Weights of a small transformer language model: MLP 640 GELU.
MLP neurons of a small language model. Each row is named by its layer, matrix (down: output weights) and neuron, and shows model dimensions 32-159. Each number is 500 + 25 x the weight over its row's rms, rounded and kept within 0 to 999. Numbers have three digits each.
After each neuron's rows, "fires before" lists the tokens most often just after its 100 highest values on Wikipedia text that the model never trained on. A number after a token or word is its count.

L5.down536:484460510498507490486498559499475526449465499522479489495497505498547527479492493515484526459458496507490495498525511488488503481472537484500500465482508505511479508487495498495525524527514518471469491540538483497528483489466499535496473505508525455539560526517503533482508512509498464495499622534500493517487487503478473450504497472517517541507459510517510459475522512475481497527509
fires before: " |" 18, "1" 9, "198" 8, "0" 8, " |\n" 7, "197" 6

L7.down297:513491549490539476522532501534483473488489487509483474534468480524473496506544507519547500519518543497491510530500464520495492529480518526555515472524500457505530499468489510515523462499459496523438506445489524501532495504512488525511487492521487529493496492507488518489476519520465494506499521512499466453480482507489410503481508523520501493493464482498444540514503541503486487463446
fires before: "ed" 15, "al" 12, "en" 11, "ent" 9, "ing" 6

L4.down517:458476540514501524496470538533502509495507510469508481545538536473484493448483525504507534477466527506530487519529472513469523447497532482490549539520485487486496526478473544481513492493508510492506505499472455468554507508499478494482481516520485487516525481487528501465544497535518489484478517488538512497513459472487536458517491505513515504464497536530516529495511480497493498493490
fires before: " " 48, " |" 16, "1" 9, "2" 8

L8.down633:495500510490491490575535523525531536530485543505509506529459495498505477549474518491483507496507473491481499499516510534471516505532462493527523474493488523522492436459535500519528508530500477471492471486498508523498497510495519489490474473507494505501529504470448498517515468530479510425541445491469536511522510520510523510496503534511484464513541488505470499491485506509480478501457
fires before: "4" 19, "3" 19, "5" 16, "2" 12, "7" 10, "6" 9

L7.down255:527498493564515476513529464512483459495491506483488504493487492486430517505553479503466498515503495496516500498449539512522522531518505502463498474528489456495490493557491500467517503501511510511502559501495507525513471483572491448515509502455542533511487478531553540473477522477490481497498514473470511482507487514469464511471515493514496490516499456535487508509515479500541533523452
fires before: "al" 29, "it" 7, "ate" 7, "id" 6, "ity" 4

L8.down209:530488498465509538479465497521535492510489507449509476475477493506506478448537509498502543530467498450497475517514490472501446522510554511508485471506462488547464487460493489521517493493521461543499547521503513475517547475506510533499504520495461511487510531495495485523515496516510478499500496470481510537471499508487527483490561475547497491497534512510544474481501453477478483470491
fires before: "==\n" 33, " " 19, " and" 7, "==\n\n" 6, "s" 4

L7.down470:492501489490519489487484553495506502521499490497521545478504469473534520487501463539491527425468501514499512447477463520514484532514462498502496459472499486474488539511500534497501496523509508510544494478536546486507485488488510493525515434493503488479505465504511553510525476551495499471489481520517541514496524483499490502512496456528521524499445479511495495517527495512440511497504
fires before: " The" 19, " A" 12, " W" 7, " He" 7, "|" 6

L7.down606:514502523448498480520516475585478534503519556495520486499493499519487507500476474483494544547503471473474489533514509512523479530522525544504510543489507524471473493493504493515530465494492514449546482536453476478491498513478488473506506514497477494476462481457474500498497493515476526480515514519497488470521504478525518528577504497508487483499525476536511526497454498491516462473509
fires before: "8" 10, "ly" 9, "7" 9, "4" 8, "9" 8, "6" 6

L5.down585:503516499526538506507540480498486499526474492456527464457536478469538525469531499478509454511519483512469527505507452521521455515494493509520470498508489500506517502491456477506548498561554504515471506490488520488505526516463510506481485497470444501488523548454486508470467523518484477534492464492521453512503568489506502514508516531519540452481506467489538496503520458497520487485519
fires before: "er" 27, "ed" 13, " a" 10, "s" 6, "ers" 5, "ing" 5

L4.down271:496515509487486511501496509518538532501513501486533492511492512438460497483509444486527527453492507475473516504494492524539511485494558506442505538493496477503502550483455491490482517539535489514508469508478468474540460490499485508531486528512488537482510488514504512514502479553474498501514476486537497548544495483515489481507509471502594484446450487489508469509484517487465458522501
fires before: " " 34, "2" 9, " (" 9, "C" 6, ":" 5, " U" 5

L4.down435:536458499475506503509452497521530485502510500498560486536511508491460531479515526481529493518503530554482448507536492491493493491530514479475526513514492493538510543460501513454490480482513500483518505500496500513538523540495466455518465564546500513508523477510511501476501523505542468498528482496494510510496517499495486533475522516518542468474475493498493466557484520464451508492470
fires before: " " 54, ";" 7, " |" 6, "1" 4, "." 4

L8.down570:485509475495473495566465509489507490486482530475481473525514543496443488501534510491515525519544514486499477489497503503527502512484516553520522459504489509510486511520449493480512491509531506490498509484510540550518486516556487452509510506532535496518523499487485498506530519513455485461536476481513454544537481501449478499495524480472450469483492528472481518501497493495481500524496
fires before: "ut" 13, "ed" 12, "al" 9, "es" 6, "it" 6, "ion" 5

L4.down256:531507504478503477511539519525489476478513485511461504497490482520521504515521507445530526499513484492515489508506508492469457553489502456505469566522513505522499492482517468513477521524474474496447506489503511510507507540484497508537509435496481505508489538520452479524492494522483482515531501523495487524489487547503475519502479518491530510501444508491553547484506449473467445528476
fires before: "ed" 19, "er" 14, "ing" 9, "ace" 8, "s" 6

L8.down368:553514512510506469477473519487445467535542485492479501445477496487466537499489460505463514501466509491559458484483476484557488512512477479501492490527502568500500490525523513510488552515520525499458526471532537484499541494485455522508511493497521489491539475517496497468501485475540529470504501504490528481485504490502532515507530507507507525496487549490506478486462481479505521495510
fires before: "ure" 14, "ion" 11, "ers" 8, "s" 8, "ren" 6, "ions" 4

L4.down98:491498483509506499487525480490501514478528504485521488445485504482479527489501521483531538496492465504520546482487471493532479529482557482481507533478494520487490503498495515451541521518511480487505507462507457529530499496520478513530522519465475493479489497484465445523467484557484513554481467506513508537504537492473521486498502464496563520495443487522541476483506537480501514543486
fires before: " " 19, " m" 12, "i" 11, " (" 10, "^" 8, "m" 5

L8.down359:509499502558458498473505500508499520508570499526506492496481489514526478520485488504498497492519496491514476475499506508523532490488488534496533477530486509470489510502513490429456498539516532491481537464498542494504522456515550526517535499446515486531531463492576493548476510509491470471457526499486527504508514460485459496495493492472501515520479502474485523503508447491513435479471
fires before: "t" 27, "m" 12, "ted" 12, "u" 10, "ut" 7, "ue" 4

L4.down297:451497545507537480504494490514482510474535504496519476501457451516491526511513496457494456567517511519489568515498457448508489507498518498494514505479505532518457456474524483538499485514467524493432522492466461522526536489537504526491505519518501531481525512531512473503488508478515522515533497477519521503460557491470498505472479525500470527532513478511523490473508529490507504519492
fires before: "ain" 32, "re" 9, "ed" 9, "ion" 7, "ro" 6

L4.down634:572502440493520523511465458484497476497476515493486476495483529511501529481489516513460553488509508490530475491492473534528511518488529520543505510506516501505525482499519580500514499521481501480523492493490490519535502487473488498503513499514442511491529515461458504488489503506533511534471459484511520499519468497453476516503486477499523560540493507490528470455473521501500499569477
fires before: " " 35, " |" 12, " |\n" 5, "%" 4

L5.down421:518495518484489477536493500499497499482518477485484495483489465450523537516531483516521472520523533502496535507480479539498468502496516464496464517437469512536510496532551479538516533469518525516455578491520472517581529508506482536546491504477531501508519444483504502484531496502487524518503488507476515493469526504515507507485477505529501468475480511484537478452500488503492503459515
fires before: "ain" 26, "ed" 21, "ion" 10, "re" 9, "s" 5, "er" 4

L5.down103:513542526494511480478481533528474506503491487539516511493501472519512457501458450496490521466517511528488484438505498486469521458519494491501506507486498484496482553478503521510489446495495491490519512480539500491504515528489506509492516512524487530471501492477523524495484493562506496495476532526558469468457500475487526497497502470518440528513465498533501510523523569503449517507521
fires before: "===" 18, "==" 17, "=" 17, "|" 12, "-" 8, "S" 6

L8.down273:513481505475476472528514534515510492567476508501521499468519482465520495503503499511481541457487481496498473423465487492539533565499515490500547524494498509494502500500553517494502484515533493492528480504533494518524480480501493507511465444463488491452497480461512527526506497519434483540486485478535510536512477509461488508494535494520510491491508451494441498521519537496524515508514
fires before: "-" 55, "|" 11, "==" 7, "===" 4, "T" 4

L7.down365:506481485480508522519526528496506509460488497513505457528511502489512495514542490399489498484483542487492529524533469525504532495490512521519523471473500483507479551475499466466509463432481485564501504452502485497513516526568522518517459483493505484481497511509493484538527493495518495483478510531501519463483515534472503524459520490508479470523521536548464482547499518540466523483481
fires before: "1" 14, "3" 12, "0" 9, "6" 7, "4" 6, "7" 4

L7.down49:435512524500517490492502483485494482478479490538442518478476468512471490528503477511507488517502518529449444499487481473524532508493517515521511492464522503456524469471482462472507519511516481534468518543486507498519519493550469497479526441456504515496513532509497460542501482468497492478514529505501513455487487517518495507515502484496519534505531574499483552484470520479486502499502
fires before: "ul" 13, "ion" 12, "ed" 9, "im" 7, "ard" 6, "lect" 4

L8.down638:537484510470511511484498528512487519500461505486537478485485518462509495470471528514517524479496479455509478490521481505490500502531500525520530453489527459488482527511508509515543506505463515483537502487487536495472524492570538508518435513477495514477452505530474502520522510476530474513486465503494472513505507494461448523507489477520508484490523513539531518525467526536455483524549
fires before: " |" 26, " and" 11, ")" 5, ";" 4, " " 4, " He" 4

L8.down261:481524474490498498444496520501480489475490503466498447495529506527519531501516500471513526476478530506506478468480485512481508523531556487494527488492483447499471545502536501503533502471459487517493510490504496500500491513509447533510525512513465513496523471498523508539530471529496532467542511523480507518542460506491483490491516556527442546454539511511488497497486508473481505494518
fires before: "." 15, "0" 12, " |" 10, " |\n" 9, "1" 9, "5" 8

L8.down142:487503466538510510517533483494465443498471502487526467511492504509470518495553530524499483528526526475518463503514512529501494478543490528470517526478445496456513487506504515493465506513500518487521529496513506491502525483541483489438509508482532512523463495460505496468484495454497523466518487501526479500546522508506527518517553489519514477517464441491503479486481460489494549491517
fires before: "ition" 18, "it" 14, "ed" 11, "s" 8, "id" 4, "t" 4

L8.down215:465515523507506531483513437463539476453552486493493483521507510520500572508498484505508491529478469502518518509493467504464483525519495516489474517514506471507485543529512476533532504473490486503488490529466506467530501488531510521493498523501490528440505491547517470478510530504474504491458495470504508488452480493489523475489516443520546513531506499475541459492442509486539502499460
fires before: " " 31, "y" 9, "ot" 7, "ral" 6, " (" 5

L8.down140:480521506483516524509476448526476521474486492460505472463500482553467499518519510502523534500495537521492510441497491522529498544508497528486468476510483535463503510470505496483512491492510483506522457496519517492520519504506432490518478477505560500481537475461486509535500537447482499461508480493460460459507513493500548483499502491524531513546535459507498493496482485550452478487495
fires before: "il" 23, "ion" 7, "un" 7, "ver" 5, "ul" 4, "an" 4

L7.down168:487495499535518460496528497515500466458449485481529509500537481498482468474491517505514481470501491514481468495500522518507530533496468467470498513485501538517486500524490540449540531484471529518504508523500549499530496456473521524480509479456497482474531525526513517508459508465517489480557496518530485512472507514531539535504560510488550473493496475508468515503509496454499484496480
fires before: "ing" 21, "ary" 12, " to" 11, "ed" 10, "r" 4, "od" 4

L5.down106:456495451457512487488545495532440481514517504510449501497498467484554490520488516506489489486522480478543456503476496549524488506523499488497513492514515509495495482545527495526529465510530517459481503523509496513490511497440524520478475498499494496466524505502488491442458474454473549473526491517484500543509486495486512497535493499516458518501501503498519498496527460512472501522550
fires before: "or" 14, "ess" 14, "l" 13, "ir" 7, "ect" 5, "lect" 4

L7.down18:550516489503494498493510521459475502526516497518484464441510545475513478507526463494473477481494489476487485512490504500520499529486541548494540461534473533525477478514517523500480488540542500494536474513546495530444489484533493518539556492510539516493512482509480494538501520487549514521480514468500546513513483480508485462475470463509501458526501521509501498468500453508483498492505
fires before: "," 39, "\n" 19, "^" 5, "t" 4, "m" 4

L8.down375:484483539492522538527511506536447511503464494474521555504512475482512471548499506511525476454503486502515453500513517476499524469486501453547498524498485534525538525489532502487492481510464523545489456515537491512497518503481495516526514520505495521500547558495476535472476461489517469526511503517521532524523465494491481444526462462498479488485520489500461485526514470513520490500501
fires before: "ction" 15, "ess" 9, "m" 8, "um" 7, "ram" 6, "ect" 6

L4.down399:496524519482515510484486501491484500455451501511557471536494521489461520483470504473507481516534486497496486498491501517468487508504466505482522511478510513534503477491515520501528493509542476516490513496543517517515488534504527458484467580485525507529511509550511472484507486520489492503496487481491516550522515500485493525473511544504510496463539461529434519496516445498485563487491
fires before: " " 61, " |" 10, " |\n" 4, "8" 4

L4.down25:543502501487508499503521470499523513525474509486511464522493518463502523527481493468464529455478572511513510512492482521501495466501499559512487497524484528530480498508480521511513492503562495520495478531492463488494497490553501448550514500486465508510490490466509519461498562526535497506484481484566537504461492490449524481493472512481513460522504533512477505489527475520488533487446
fires before: " |" 23, " " 23, "1" 12, "2" 7, " |\n" 6, "0" 4

L8.down68:480509547471492532498508496536506538499486595486515501497489494503514481513500528493510465518483507479476479498502475485468489483543489449502541483473450512515476507518501443497515541484509472523501509481483510498485512494498465469461501516489467503508475461496478469500482468526495441460517517533481544483488521482524497531487456524561481523502560502540468505513550500502521491506545
fires before: " " 24, " |" 15, " |\n" 7, "1" 5

L8.down147:520526547503506497491512502536515501501480493470500495503526511511470548503517522493512477434499499503515514492530511480470454494471519503519526490492473486480514508464476521481525504494492473484450476459480538480465493502507486486509493553503466479534559498484518559494515466498555517523537530495493439479467441501511473499463522517466503504489511469493490460518473495480524511469502
fires before: "c" 18, "ond" 17, "or" 11, "re" 7, "is" 5

L4.down506:473462450531512503532455489482521506489510488504551528489478524435471556480499465496488517509456499531476529525498524519536495498487527528455465538505492495518496510505454501483501534488508492529532500554479505496509502492508500506526529519476489497502513478501490501512527454481496467501489516506511491506468467478519462515524499460481564507492493506481490540510483446482507466493478
fires before: " " 22, " (" 11, "2" 9, ")\n" 7, "C" 4, "+" 4

L4.down381:497493515475538498497506552506510471512474502518524529486485439483526549506506493512505495467492512505517469447463471471510498585496478533485513483497502532453525524510497503479501470531496484461515475485544579529491489498521470477489488489475517464467513495462530561498498501503479494504482491488514504507529486469495515500506525500515522491518462475499496488521555520491450511524567
fires before: "-" 71, "|" 8